From a checkpoint of a small transformer trained on Wikipedia.
Size: 13 layers, 8 heads of 32.
Architecture: normalized queries and keys, capped logits.
Training: a variant of Adam for these matrices, 495M tokens.
MLP neurons of a small language model. Each row is named by its layer, matrix (gate and up: input weights) and neuron, and shows model dimensions 128-255. Each number is 128 + 24 x the weight over its row's rms, rounded and kept within 0 to 255. Numbers have three digits each. A neuron's up and down rows have the sign that makes its largest values positive.
A block is one neuron, or neurons of one layer that tend to fire together. After each block is what it responds to, as a language model described it from the Wikipedia text at the highest values.

L2.gate484:136110127122133184168120141129139133150117078134148163158071144069108158131142109110094095085131086076139147143090122148113149122118191112140105130154118141101194116093161112088142113123118129115130149094098178153161123107092112113103110099133112119117094115142147139138141120137136105153151134090105094118149137081158156169120113124119097121188093187086139122120178131127139112139118
L2.up484:126133163129150162126130125081102148127147132207128158136156135146092129123101150120133116137108142131093112097120120148111157148131134114133083185152115124114130123146156130105149133145156142102133131100071150123124109112092103126101080155152105111143147148111150129160136132156095055134138126137109157130110176144106136092106151125131140146183095182079155116139124156128123107120067
Description: Finite auxiliaries and modals right after a subject or "there", strongest on "there were" before counts in census text, also had, would, could.

L4.gate6:099107087140121133135120108173133143085138163122125138146147101157136144127114135144113106144102136132170126128110152163137126117104153139136117122146133137109164131130159125135176125095140128142099156111125181138122103129102119166138134160128148121120102120125158118141131195113104173149138176122172144125058164081109139108164151116163147130113165134109168122146100141125128124154129
L4.up6:074127101128167116121143120181140170125128135108128110077136100160102138087107128109102128151100151155165129134076146106125111141143087147165131149145114126105150113122117096139163138114143146137134138098120156145134115143075145149175113168158090092110146109138127090141160108140095106141109104144124141143048197132126155092141167174160126126086137155121110103129110138120135113105098
L4.gate219:155138120097148105102103106147163140125112132147131101119110135142132132150182134148177112127135104109155178132127149141144113168142130124171113117087158111118180127112085124118107130103141138132126158113113153095101151154085150109143135125128182116091161111132159159139087137172128136116130109129116101157132185159118130150153117131110146104130147109120143108126127146165098167180135
L4.up219:137175129114156177124135132172123161119098111113136114138124125114144159101145125138136056135114153108135130106097131144142119160150183101140134136097126145132124127103117119099125125122130183134124121143072155153140123146172126107144148156121140110170152116125144165135124128129161096097128118120144135103129129108206122134131111151141159138134129136110145117098110109127139158148167
L4.gate242:164157141087107131115091085109185159143152177114156088088131119118152159176159155128141127115129085112158118098110129116100107114080145145134117106092124126133110158161096159123128165103144097134128082116150132112126121181173159132144141105112094142120138164127175103137139120175130121122118107141139109141136124152112149138134151123115160106107152118151137146143111144125136137195150
L4.up242:116130112118139132121112113197118123088170158118138123153100101150105142108175131099122099123138143121127107073118095121129120132111138098140110143152141146172114136110112132137142146078125097160130157168101174137109126172170120189141122128128104115136165128154185109155130152118150122116167116093116082132153143142126137141138130134097148116124137087167154100085116156108172103205095
L4.gate399:130130120083161134119121112163138115108116120142144114110153135157113143150160143162157115131124125094138159129094123160179160143103123109137129114120156116110149114138123114121102122126173113092184148090113118127131128115130163146149170146132140094138127101117128149138151125151157124101157142164116114105063163127108152141129171140114163103103108139118117103091105132160138137150102
L4.up399:100106113114127131112130127139187074081140135113136186170126175126099108104140089135124200145130087118121125104088136135130133123106116128130146102135118114142126129107150119127111151141112131146116168099186122119132107098167144142125143145113113132126166147114148050110144135132140091095115155121083130079141124089092104111091123113157162127124161118151126142109117146098033100094114
L4.gate400:109126125149118121155120138132114151149091152132154119159151097117152095104161178135138100165147139125131122128095098102118141085097095130130097132119127097140174168136109171104118120163142124121105143134127148112118125134101111140129195131163142104139140169108095143156129128147099158150122135186111133136078100139128122159097131086152152121150149140129108142106103113132132108172100
L4.up400:155132128153156113139102132094132144096152158131149124173147132119118171136122126163131179109105127115149111147153170126121128138116165169092116154118095118077113111118134125134128138129143098117140086134103106142099090146136135159170190122118109136103147142115121073112112154132113145174187121163162098107091159110102120143190088174123116085153168155132125109108120106126140119198119
L4.gate417:155080093135094122154089144139130125144141139161122113113142116156079152138098123131165099170150121127131152155113093145123134141137145137153106134173187144165134146166124137150124152188125181134138173091109099164098154157078129126136129177136128143103134074096144129135148106154091152113126129117135103057125154110112127079131142132141117149159105137126131085155114132139114079144121
L4.up417:158101097100088146153087095129100122209127138164120114098147128098092127136153167149151102172154118142156121112115133154110117133123109091152126132199131099121104163144114157105109119153143147132135128114110120123132138150116116138186157177155144153071144109066135101114156104154103104144124102096125092136138131121093178085136136119129126167155070139107118108156121171127111107100137
L4.gate460:145134114122154157155129148144168146117121154128177125114116119143129168118151120109154121144146132105131124124103120128131114141134187141134109128121115089090202151138128148091110154110173142122147104112096154158146111151113158081107112112099096145105125128114125164145142128120094101160127137164138141064133137123133107134133133151165126091151151135145130119082139140114104161149115
L4.up460:183141147082097166106129147104146155142120163189186140152130153108184136129121124132101144121137097159129133137120178161151116136114148141108133100145126124137140143158174116130128105131070115130153098149135149101100110133106098114139115115164105123105156133124089120127149092134089177140110129088122121113127168117138200132115115115119165185150149135137117143124152095145121150110137
L4.gate461:151125069130168114103107135109146152134153160157142133156117133117162123139116122138157100094162081136144155103113122127148110155097097093098102123144110137100202136180103127109108151149127127119145119117178123132124140150146081162127123122111103113106110097167148158107136114126174139122142131172177115147114130133117102100180092143148139131119141073141158083114113126136113147165143
L4.up461:150134115156147159071127132124119150186159146126149126086138113092149173153164141114131092131184116141113134154120179136132113113132106062113104112110108155081131128143101074105128115137143093082126130122143140137103106138159122127092139080127099101098100117145146138102119137098179180116130131157159090168105144124121110119125137107123164134105128110153158092104088114139139128144154
Description: Fires on modal verbs and infinitive "to" right before a bare verb (could be, would excel, unable to quash), and on closing == or === heading markers.

L2.gate71:140128138076118130113123144154138087135146130126154156119078147144174170125125115127087118118170128101160145145120137114139077140131110149126115157139173166141154102149145082085146141098124112132085120157138141127136122157137114144140105120133074081105178138116180116155093114144076122121145113092102104123126090150170134135120158170135138185206126125160138156104118113165134188078122
L2.up71:103095123150137085125134119129113130110170121112135194103121116123148130155107157121104110182149117107108137158135144130102116079126101137131120143149114153098122125119142147152112150109118116158113132193167169123129139109070130110152107128123114172145116123154140093114145103140059129102145159103120130114131127166131101083117132086162080104137159118128134170120149112159114148101154
Description: Mainly the % in ±% or %± headers of election and census tables and blank table cells; weaker on mid-word fragments like Urug-u-ay, inc-or-porating.

L2.gate181:106115136131128166135142113161144156107116113115116132159079106121172174153114098177131143122131161098143133175108095110110150091100146155142086125100142162181126120099110166089125131123132141107090119125108130126124160140126123159137147134123128127146107127143155131158124141125090115161158139156131090076114074131107125161167126156170172109142116144090091130125168129137153107141099
L2.up181:139081108165134116161109118144167127127129095102145128122125140069130167133156111094139083115153123110090162095088122131138143153080089119122146144155104098154144097101118126117118138097114103129181126118161149126146122150131132130117145111124127101122142150178121106128139136157155120176104087122139138160126137123106160149111132131124085139151130124122131106138128149125118143086115
Description: Formatting tokens opening a new line in Wikipedia markup: "- " infobox bullets (before "• Summer"), "==" section headings, "| " table rows.

L4.gate45:162169121106147157117120126166157156152132137107127138095115126097160158119133147103143148118155087125150107118163144166114103074126158148127152109132130100157145108131138154115156111117175121125078132122133130161122128165054142141077147067126117134131163143146126155089095086117137121144087133164138157115130091145109145134099108167099113149119158099091161126138117099130142139171155
L4.up45:123112094122120136119143144145112136099109172110125117132125145131119155117115125120148153126094134124151147152168158120097111115112137174111129116136152163125133118112109120108132144144141131150101146127094066190138110166062139141116133128060129098128139103161116129089163085139112157121117151157128161092136115141140133110146110138125135097121150157131127147121089109121074112158159
L4.gate75:139155164131140194113142098185157140147164150111150113112144115146136170117122100131127136135124174116161112112084120131088121088126114072100152159126116136140144109132145097132114124149141098133068157131159129114137136127172164168124146140158132107142155140111121107137134130096137127142160098096165084095114117123109079163099123145166193138157116135133113112163114090144164149102088
L4.up75:185138144108107154111166124128171156121152162160100127154097138157117126154105094118082104146085148140159068108143112133110120120119156129102114120118142123135097172145131145135108099144110072141106134101172140119161116135134130136097139165149149098172145136128150133128106153156134141112141099111128071100147117141118092175113153131095132170128140141164136136165097157113137171152107
L4.gate105:118092118070149101113111136151086093139159096143147081105118124130149140104125128084128084114137137145117123137075128125103096103092117105134139119147147116181153084110136143100146108096115128134084136119130165135166126140096148168158159134144083124134109144142137132167132111120099124153117119147139113104095130120119130107122165133109177116147065157078097101117157155143133132107127
L4.up105:151086126157152103182108128120124154103143119140094187146102133069157101104117153117130088182090118129132128119147127134114110116151126127079080080156117148123130152109093117138194156083121135153151143111164128154117135116138127157153149132133129161126107118153130149095137125121145136121180122153130100103142134156101109106129108108138143127140099125129131130103123106144095125145126
L4.gate137:117150136117137098118084130166126128137136112082102105127091120103164207124121124127118100071125138182171126160143107124084102101122116087118125139111114132122144097109125074167142166122112138107077097138126114091107086149141141169140109123075134169133120125138155147117166121127139158115169136100160104126114095106121117128135140107113144113139097110110081107152103166126111143176104
L4.up137:150117136161135148132157108179145172121171125157144104134133111143112160128118092139151135110136142075113150118095113113132147155104135134133147115141120129128112112099175122105146096143129158108157136150106126129087118095124124096141150137123169090093112125093124106117160116129187125138125163127121129117138143154148132107172162121112163110122138112108150122143111075134136130106131
L4.gate158:197159119079145131112139133133087173174126087140128117126099112107166128143105120112157110136104140119105137120133119149145167158114111060137103089146114092130164100126170114107108097177180143098118133165127173129164128116127144158144122140123111158191153145143106101121114144107152117143147103120123143100153124139149145147110135125121143118091078086130142120158161111116120139094132
L4.up158:132178142112199118140128111134139176111157109093133139138087140119094089102115142152170162101156149124108113131147105160134104140095132122077113106135134122127145125094162107073172104163143132180105150132111162102128118130115094125135181135143104118109135141107153149144104155166135133114123136124073110080118125130118113100152151129142127106146118127154100141129130108104128165132106
L4.gate217:147134158131147134124135127152132116145119133184148103098147121113173150130143168114125118131082153121133145148131114129164120113115136123123144126163091104120176131108096150110140151168099157139065140175144102123095107105121108126145127137112155134134137108093119136124136136086152141159106098189140117108109134072122156168120140105151122143107129107140116079121109133123141150113126
L4.up217:120152157122140129141147145140102119116128176144131123124107151102145106094121185143128141108088182079135143086087142130139103122088133127129107095148166120109153127103136151136128106132078139120061115155104074108124072124122133113119132121137152131133138174147124131119160151105121100125105145176116120149162131097139135140101154114191131146149118126139120119160121142141078151115127
L4.gate344:135165131084152127122126110138128139153101121088141150093102136092157152161141153144139113154126110165133093121119144162115114128128146121156121062126142091087076117108097177137108114132158092105123109114172120120141153136145150122103153128104122139132132137142151105126100104140142125115067157130146139142116139093121155119092125140115161108085148110099186097124142110127178097210114
L4.up344:120129126100111107108124138147181199098068102162156086106114116137128143077121119096112123145132096098133120097132167147152124096110117103099123133104136114108111166146120147132105153159102094137080148084136135128108140109120123129082124092114129126141134144126113140130147182142165133141134099149115147115122155076155139121131100115172156157068111138149118157146100098134141174109110
L4.gate451:101137171064147136113097115118143132132127164117116140114110123084156144105109140069128147118122107114134130202143181125139087108138159099112127118168137110130166093116117150121176138136195128111143098157117091134139111131152136137111121143156106116175111142132144128123104091071168159137162140122131139139103125113123129136135166103110172092128073105119125086138139163110139130107137
L4.up451:128146099121105176130091192176102166118126191100105149122154161129125122121147142109149090149114129118158118090158104149159135123118138117125118134147145132114086147129150144130131116098104135103105130136139117163108136126107160162144142140150132124162121149114099146137128163144090111128146121177173152098167159148086056097126128174103151158093097108166188097162122142118115132146118
Description: The article a/an after is/was/as in Wikipedia opening sentences, e.g. "X is a village", "was an American diver"; weakly on other determiners and numbers.

L7.gate23:104125123130106110137109122137072126100114118123117088157123129150160121166092120125102140107087109091151138096152114093123137097099102074108120162173131133133129169166115116125117117097140136129133128151157137124157147128118155112163082118125145119150127116159138147075139140140083167122097136131141134154095105119129121150149153088123136086113137151108164108143102091118115145205120
L7.up23:099128110134129081124135129124092104105103118101104098155094118139131115140086099145081115100093098104168167073148141127124140132103095090128130122142115152151169149158111151117115116119154120152138129126141128107142170140140115142170092115137152092169114168163153109060123143127140136111104136126167143105083129144120108163142150118115127094070098103113166122124118106091132135173121
L7.gate49:153133135152169145101185119128118129126078092137131125148141117101142100107103097148145098105135151116111116130130104131115149123130113114105161090166126142146136148147134111141165105129160123133146127109131111079100117162168134118142144111093149099132143126114123116101128150109099109107135153121142100135120144135170135111106143113112108087137134123141156119146122129136119136146117
L7.up49:152133136131143153126116117095159157145143131131122137156136127128128144109139156138142161130158083085055122121132124126169142128104119108109147109101127129164160145112160101136111105121152133185150086084095141091110141111122144119136145101132158154120157138093118118161133084144097106138102140132105117142100113141101139116134150122130119136147125094177094128113088153114141150078138
L7.gate99:150114091150097156139063074130081165067119164138109167127112104118124113124109173120144099111153116158132108147113121087148094113124128081108125129106161149125161105134103135128124149115157136133134148120092139160168122123125165136158113142110121136129156134195148142081173085132151112066091114146105110084134121106086099121154140114141128110098061100110151121081140138146150100149123
L7.up99:110107128156109144157096129132095177083148120142106160152065129067118138115079147134118082102147128162173106136108094108156127130081124057093151116143142149104162127134121127142098174144132123143132162115115126134097124149148117149131159105128134137130177120169129146107135069124147133097106139128133115115123143135138133108175142141136125129095117115075143128093149119146145113168112
L7.gate110:113159135096118125129158135096138149097114134107139091123153117062165165121085079125167092141102096112122146121098161145122142106166147097115082106148153112145170123114126118106156108098136109096142121104158121137151123168119133139156126123193106154154105162148149093147115137142133120105144176169186127134135150108155120125137160130196082104140114112095131105115148151114129138110164
L7.up110:152112134102129148113134131143159147084099159110156123092154113132190144176091093122080112111145112121153117128145141133140125146143160111126128051108124149117180113149107134140145153101125136129135099105128114115147129156139148177145119111127137139105144103119155120161140143139175137087167172142177153095157138141157089121124151114147144090111101098107134097119162136133107124096094
L7.gate182:143132136121124133084128125149133136120117115142131093122159052120173153138115089077122125127143122113108108129107108117116138116131135039143110123117115134104130118097123155139164158149094124086126137129113126125161157110122083109138130092127134137146130158182134126104147107154163122110115098128123127124121142128145140118131152116133106137126092120066126117109170127133128128127109
L7.up182:127105193139152092157156149118183162141133140101129145132119122122135187090138110122102123122125128162123139142087139092113125111135106111137128142138136129138103164132112170086121102109122129122160102120106113121138149161114165110153117079164143134141130128131164143086143104133098115122119134134091138140104127148155178123110107126133104081115119083107119164152152121117122122143110
L7.gate333:142126097120139145141113110127127139177099147127142117141113140108127124149142107103118152119155149134134096142111139099142074086091138115050104103120141096126111107149104118085109102130147106112123116097110125132109113134151144128108167129150126097141140069106107108138136100120121134163135116095119087128125172129165135145181135131117139125135098107146139080098152131135114131106158
L7.up333:154133108097144179092148103126083122137106136124147128118130124136184133101105113101111105096091150131108139140129105159156110102121132109115104115145123082160115147113088142107155089134170144141128124102095133098125133147127155140082148099154114109162060144132084183074108124103119095146136120173164110137135128114115074137147128119086111137096137127127122128093182136125152133108146
L7.gate463:145125151132113184095099136129162138147102144142143133141111134120152136142124111070111086129072118162169141130130190143105099136094132129127103149152150120158137129154157120152106120168081146122110197143182129131096138163134175118106153154160126089082179142128083146119146140089119161115119155167112113118115117126166107157141158155118133127088132131094149135127163098130137119135150
L7.up463:129151140148122180115105153121161123129107145132125135154132127116151125156131107134124115130085162165177157099127198123102110145104134132147104120141131130167113156168149113127099162121097131158112153112186147108121164204145168134102169121159095106151197148117104141136105145163131153112106117158109143131133146100174117124116118164137146116120119109156122121124122115112130146130174
L7.gate504:151090096114133158148121113087135125146142142129131125151129130106165129105119129107133057123111139110136129161119127108097153101127139081116136136131117136116135158109129117140128101142177099158146081099137138138106141137136131145158138131151140157115124176127153143120136115128197104116185153155120075093033110146094132119124132137130154097126130119136124157109159163143151138123098
L7.up504:162113102122132157140096116089151109153161161165119138116102128123140136107131122116131109139167082132170123142093131105115134134134139066121153122137147134138129138084140098141167140139141136161176062087154145108150125184107116137162118105125151135128158176141124103166128097118153113107134150126165098112097107114105166159154089136158144080126124161161129124129142142135121133124085
Description: Mostly the article "a" (sometimes "an", "its") opening a noun phrase in prose, plus line-break, dash or pipe tokens starting new entries in scorer lists, infoboxes and tables.

L7.gate5:115189131142148155119157112143115155120129139083156152165177138129138180148103165118120085089097144135172105126107118149121149111164128119155119083130129122129126134142154113117148131141165124140167136138096140112142132100111103105146102165097110115142142123133135110095146117136107134169126113141170146141108118099148134144111108112127169133154097131108166104091157166101085136124114
L7.up5:155113129137134103123121104165126170130138161113154109126094144137129154147125127176184141150125106105114109124167132119128145149122150082153114120108136101162151103098108096088099119145154138095093119138140120131140119117128115159154122105133105160143192130105120151155082138105087161085120077167121118144176171114146113145100111103118128150106099103118182142101139113153136132150109
L7.gate58:092130108117161133107106121139086133127131111097113140113123104112148151124155171122136119111082132107115139127098163151127139124089115108097134139161154152159152113128125115110139147145130151112162158140152136161091080119096162132179122138153125113130142125127096087132143139128121153139082084147120118111161107130126101142130173115148107114153154113117148120109143126139084140107139
L7.up58:103136092121130121108062209127138109098117154078122121127094151118119125108126127125153092133126128102098132110120168142144092127111126086137101132150126123124118139126110130126154112109103163106083123146174127137157147138118154152102085137112098124071156126120150114146133128139123129164126164171174160148142108124126110132122167105149186126146086122119166108113090115159120109130079
L7.gate167:118141127113096113159115114118180110121147090104133142140142109125126159105135110071113104108157144102161102147122168178142148146118119093126100097102129136111156156124117103097148119095119138111166115107131172161127127135138138094118097175137161131104157061169116116103139153144142152128121125110104153118153141160125149118152175129157117124118131119137123107119137131153162145111111
L7.up167:160060142127146141134141112188104154124096134152145147144172152100162142120167187158148181139130158110135122099108111113139152181145151110169143130122122119113085140172122145157120106135143155101130101085162162118132130109116177112162087100125131146132136157128189121134170105123099130116148097181119108108145131136092119142126111133130121114111136126124170084133107141135107100109152
L7.gate186:145136162125161139142107151161143137161136127121105137137132122119146127126178067131130115119120138136159097163079129128125126151192124120124130146111112133104141129121157119080141113121152134140156101173168130106204109148142055160114152106139131103131104113097132132125118123103101119132145121102107141097138097123155135150126128141130107131168148122121138157114132167140172121130108
L7.up186:131122103146057154164151126132140195139110159096112140135098146070148141117118103163117094108139149124145127171122148124148154135131120124106089132103101087104114106120125101109118097143127134160145070111125135140122108134181146157150134155152134148095099127090143112121075101122144113116117115125115118112089141160163129135132100143138151142160096113126106123131161148107127102113108
L7.gate351:059123128095091095100125140143156139097129086128117105121166123096145107106097107141129097132128139119152098132115101148128089135139103130120107148111189114130135129145119150135172106171139167110138135128101139084128128139143109137120166150134188131120151102141137126094168143113116153140133116140135132144160157127146167089133132131108176132141127153091135106139111110139110152117116
L7.up351:087071129123096123107104133130108190094072181106133100155117150098123112092095119116105096089141165077165138126086141121138098100084154113120120133147107126166133131131135124129132184125130125134160118132112099150114146124088128164155141151119131145153151206130125111100141100063132140115140136131133150142097123102106116157123141144097169157167139135079138125167140124159109130146119
L7.gate369:146152073098152164125138156155154090107134131148151131084131127184118113138119125177201126159089132188139158123153116140147134158163164099120103160099107143072157143127099096161128105115156131094132125124085091127164081158094111147133130154115164110126128130127155115119105099144137136091152126169129102114105143147133135093160146156148147119133138154112153088097103150125149172115144
L7.up369:141140136098168162121131124126104119120145098134131123115143161168104120086090129154190106135139167159103146131069083125155130118118154115097141138216140142135167135126149077152106100141154152121125158137093143100152133141121078139152134160112124126103107127118128124129117121119196161123211098137135105108089169131117150142132142125124150109157157128120117138132083140153153136138165
L7.gate416:129164128119124141120138145122107087138157089171111128122197116156095179130101141136089135109111162101128127112103082142127142142130137135102072142113127145135171141086100148145150086143080136105142127127102162084110130091083108144141121152151131135096117116082116111147164108122152132118157149120172080121144140147147148094146119118149127100150143158114145141153151127155138142113151
L7.up416:164133107133148165152103105120118105117090108125126140129101131124155140131152159126089136150150167140160105105144108199142130149124131128137139135096132133101118112116137153129149106103127134113116121115127153106118164111160149149140146157164127140119117077138081112152116114007127133120142111127144128147125104121103126113111091084151107133121120184135136117147187123106166150171167
L7.gate473:150135056119186146127097118112145121133123172118171125144153155130142123146162133110113152151124086096114173131091097158118122148173129111119103130156141125110171152140161099125150111123157131149158141070108130140115129126121159152145126166125125126109161098125162140106166152163107128155104092120116124134149137109126122137110122117119109127135093148143162104145144086123135168129157
L7.up473:154112130132162102152167120122105081098135086148173127129134156123139100154141138095129112125132137177117158075090092143127114157136102140111158156164139123140173151133130119086185129121149123118143151120135127150141133128109148135126122143095116097105157130132087131127146115133066125188142145131131152151096148135166126090112132106123113160186134155162084141138151107122136123142150
Description: Modals and subject pronouns just before a main verb in subordinate clauses, such as would (have), they (might), can (be).

L7.gate85:136157112144086120153160167184140161145137106093143122109122100103162169145124093149135109154152119114146090146097093156094078124123090097123118107120123083123158071138116148100155113130127098113135142148166156169132103138080112138119135097149165111120123161134153094170118141164109110129137125085153150143124160120138127196106121113152108139158119119119118113130198133108139123097115
L7.up85:147099155136125152089134142041076100118125114150139143111130117172165107135099132141110091166101138171135115131144138112170128152139121101098112102128110133144103126106175126123140160139154146131136096093139126122198100134112122123132114097132161110099124097140118159109124142096119124171160078141139178151106113138155072102173147151106112119130117142085169107116137158141096122135130
L7.gate139:125125131099117129076118080122112152130082138127174126124143114107119188128169153125114126109113150167152093129161144155126127159130112138117095142139145145131173133125142131176088155156146148140119110137141156089116119154174172144151118130115147100091156121165118127137110166109125134142151145128131111117112106161131133119176156130104113056108152123108143108117157140111149128133126
L7.up139:137075141142114152117153138146084145148105056155119140151130101127101135163111103113126115071133143125153132139127103121094158178102124132132158165156124123094164106116155127168124140129147181150083153158143165080108110069146132138164124113123134122083149143192131122137133155171167096143138167146123115147097094144179114125116099114138115144123130139102098125135143121117117092143154
L7.gate235:173107099093160161080127150096116132123108114141117142099113086095122176137129110129136113120109134151132144124131156152117104093146136119142158103128126119100165148137109113105131089099117119102120129124163121144134132155103142132153147185118156131121113138189155106097150092142135173098108156111153143124169129108137157102143129165134151086136133089101121133107162158132095124083100
L7.up235:163090135113140153086158125113111140123113100171149124101108112088141147138119174121179129117096109098105140143143126136089119069164101156139133148117146144090130142139088113113139116131118107089136131124153128111085159155090103102148131184076102156135121120159126083100171110165094147119100094095127137148116140102131106139143133137138136126116148152100104140106116113136150092084088
L7.gate248:178113140104143122124125131107132111131125115153152100136098108164180145099138159094093096132123126135170119120136110109158145118089131092154154123129132126118203127125113150097160146118139129149173127150140167147150083130099109142150143139147145105145124161150157144131126161160125146093170087136161138122105102104100086174154132139147131157163173121088128130161103104130113179163107
L7.up248:114141144123168105164141156118141130065148118134102135151137139131140134102111131141133098128150121109157115142098127135125144089181138164120090116172151139137056107154122111133130169140126096144157134140178176159151124160121110112125109151146124066094086158161127126155095144131114104089175151135118137125132087128148139161139149127140085113208099177145141158102144113117109137138106
L7.gate298:116104161120142138174131133095098079141142122143111119094124087122179154110146168106130102136133142112146145153084175112125071123140109168134134153137130095150159111094090117102165123130161123123119156124119153109076113125131081124115154125107114097124163164162139133107086126122114125094088180105067148147101121121119146153123113099113148133121135154140148134096185110143093123122150
L7.up298:119135096092151150150124112131104112105115112128114150109140096159173124113154136083108117121119128138149148146128147126154101097139106163165134141104071037106153077118116143112140124126115135139124161156178140081129164125145111100156131141078129124133127168172111118134091132126137127121117132129110114146099115144107119087149079149066110060099152150128160130127107109119161113114128
L7.gate340:119129119106133123142105150130128092123131029157143116116138117133120133170115152139145135162155165118128127141140094136135133074137105088120113142161155120126161121153147111158151115139138092113143125119136165144101094100123149100176149111143149127121155161167148099152118146118153165111158138120158130108132149094122101114131156127132136118168128155122143128158125152122116169166117
L7.up340:145134084145097127146104110153122085102131104119136180124166109156075129122150166140142158148161138102120158135176095109136143083132165109146093176114160151160118090137097102194124144133169116137129144085154166128087136106158150081149140125117113135143137082148176093137139132141111123085114143144115130095156163109108091124122153132104161129103120169171169126115177135128096135167114
L7.gate373:128139126135133190113124140154096086097117139106177093115073100143149137159120109099099106109108130099183121117083148105118104081116156119118116130170113149135171128112100143126151184136114106124154162142129125140114104116116164100167106130120144074128152159136137152125162116150133144103177119124177136183095122110138087152143160105123110069164094161143127145142138162109110169128144
L7.up373:121077108135113132131175092130141124104139145189153114116085122167156158147095135111101118108124138127129156106151146117103116076144113124125123112133140100130135158132148145169103144143094060119129186116117147134110152088180141102136149152096153086108163127110133154145132110177088158130139131094139136126130138159091125128147121109106154120152135120153106076149123110111109135109162
L7.gate382:096114152148178136127151131146125110145106087109148135191141116091169139119125136148138122154127155100145112114095136158114089132120124158134133118136110089149157147141139140127166127126116107116144116116124146132153095098150122124127109147131168132104133141153129165144123155127159137153143109109111116109115134125127172177120174108163091135144103142136158144133110123112108145106118
L7.up382:100106130142171133147117167140119144094160117132195106096110111125173169194145119120135100119143137121135134138094109115113125137117124137121108135142113078121107078131107115147116126141125122137168138122129133162140115139123104094120133103147118132149116141117140101111134124172158101142148094116121122124145114149152091142116166088069098137103121150118153127088139152157133100144128
Description: Tokens closing a cell or field in tables, infoboxes and census lists, such as ")" or "%" before a "|" and "Class: " in taxoboxes, plus scattered word endings like "ic" in picture.

L4.gate7:147165130087135130124140140118127151169094160065149122140128097089138128164129115092149115145104157093174109147103192161129098137164146088139120113143154095128129106156160136141128151155158145108156135126114139103160109128114157106137153123170108127116114146114142147128140130105048135150117126104127128126114127117129091113111143111114155127135093105100112137088132121098131131107113
L4.up7:153149172122121149147138186106147168167142118084150170113165120079128096183144112095120071134126176126136127124149170113132134163135150095138129071140153125122121124126165121171113110129167173118146150140065123112128152119130139101165122134156131141155145101118166154094136141144121109137115128101134141099112139143129153082099127137123156112112120123131142167155108083131157096109118
L4.gate108:112149095143085137108109149131144111202098115121148085129120124081139098153138117145128133130113078072154126135091173154107137112135150095143116103136129131133135152092157129110110141124124095137129118128151082149139117166133147131149122141095114096115133146090150123181137103120103127150146103100130147116099146079161152168148128125154137084126100097122138105123148157132127138104097
L4.up108:113171106139082111092148153103156059112100100120131127125141177114160042118118116143119141118094097086134109109107141142108153115122139149135127151158138159144102138123150126129142149109114125152141100117136127087136134146144128128108119089107133086102138140091161131122137076093085077122118110127136140141121095097149159104121118099119126086135086155148151165112111122118096130134151
L4.gate313:142148104092168146067125117119167143169111117140143115126150125134143124187147109099133096124134115128216109112102132155125127124134115111111153154124137110137135141117150107147150152153163096103123118093133115149168128133052171179130145117121153107130116174101146102150129149131120142137114097079164114120093131101117120124117122159129114093096131156152120086134118162136103168134130
L4.up313:121163100146128162062143105106129092182129119113125140135157142131105092178130087143139104144127138131176132103126121135107156118152141117152176117126125127146088137095141098131115159139122094089080127112086123092136107114110120140128087117123158110125139139092139133143129155155125108114116089066146135143136139094118123112119080124101073132088151136154159107165085144091124152088113
L4.gate385:162150113070126150107112154114118099111108153135096135131162143121151143092124128118141123090137113131153131113142132153119090127115142116165137127150118090143129094132152159119118143091096141135130129129134094144161130153133137138138136120121133106144135130124149166156140110097088152160112078128133091086135155104095168139120143115086134140122111139178122095166106161124143135106137
L4.up385:143154134142105152071120147126154149144114118094132084133137084174125126154142091122175134113130112079127078145150146138114135150130128130132175145071107089146134159108139138137099089157121123116152122090143101102114120116102111125118111110107164083121171112100121116132123123132109124123122087111132150076115155163120032142138140192127121125105125142132134151142121140083135180108120
L4.gate415:151130138138101151120131089112166114124138148083133137146166091107120100178119099135157147138120136104157100110113158180087146113129122124128139122139143097123131155188151144122082143116164159084107137127146117123124161149074130111121128166110144101141162129128143105157129126112118149177141083093135171085103143155089103140138172152140133100118087127149153148180105149132112144128158
L4.up415:151086106162156119143139131115115152144155122131126131108159108114149144167128132118147084121166154104135122117094113123143204131138095105163150115146100131156145113142131137123127102127129141191156169119107125114143129133092090097149136137117100116122112132168160180161109109153123134067133135093135149098148094129101169126065127140140145166128146130145137160128125126132096139131137
L4.gate446:124143105103132153101123125131181129194097147083175092089138164141151095132152109162161127135150115155074137101138096167123155120108126105166105140127082163108115147159134117112149160144097142088119151096121143133088107195148133165102113123177153117089142170100147134168133171116072137118164121113095140092121139102117126103136113116100121110112082115102154120116151182106142123141178
L4.up446:142160150110142192120141131108161128138100145133105123111154122091127131117110163138157132116120153121122133139100159120136130141173169121163150177121130123132115145163169122101138185114114129132159125095124131105120127130119144126120120095139128146095159161071167128153124129167101125137105101094147086092124125097139160117111114137097112125128126147124173150099118111106111124089121
L4.gate473:148116107149123138155117089114139145142130122115105156125125120103153093158118164121163128109158129149114119116123156151068139088113127132122114119155106073134147161136120171109115134092148151101162142133141105142104090118131138150111120158153163160170168122140142084132123123138160139150122096101143129079061167122116107117142156152126150134117102116128112145094133082149093118131139
L4.up473:118088105166130161124102121099103119130138121134128124082090139118114138126126178143138081089143148086121166123089096139122102130093119111167119144112146134167132138108137091119111125114114129122054115178119132124110153135124165151126123136123118110172118139149132088127159128106134103107124097097137114056060118133105105141116119152141153130150104150166094152138113117128122133123144
L4.gate508:101139089131140161163089125110138148174125089125098162127194112103107141163142093151154106120133149072142107116160097135100183111122119105170135178129143123152105179119138092161113079086165115130128131158121090140138135119137088118137132142135183130092140136129133130145120127142121107152106112125173112073085117121113147126118138155134118131142128078127132119118125145123114117132154
L4.up508:123133133150106142117111138113112085110120130114102134151123144072124139100100082184147096093131127111108108132118129131134146065101123088151149121122106139134139120100118108151129160111135123092102122088136065139090133133096168127170124141094182150090091145102166111124118144085147116121152114116170123095143110121138094132171129102135156128114125111146104109152116149108079125103129
Description: Line break or separator right after the closing pipe of a Wikipedia table header row, e.g. after | Season | Level |; weaker on scattered prose tokens like "is a" and "93% ".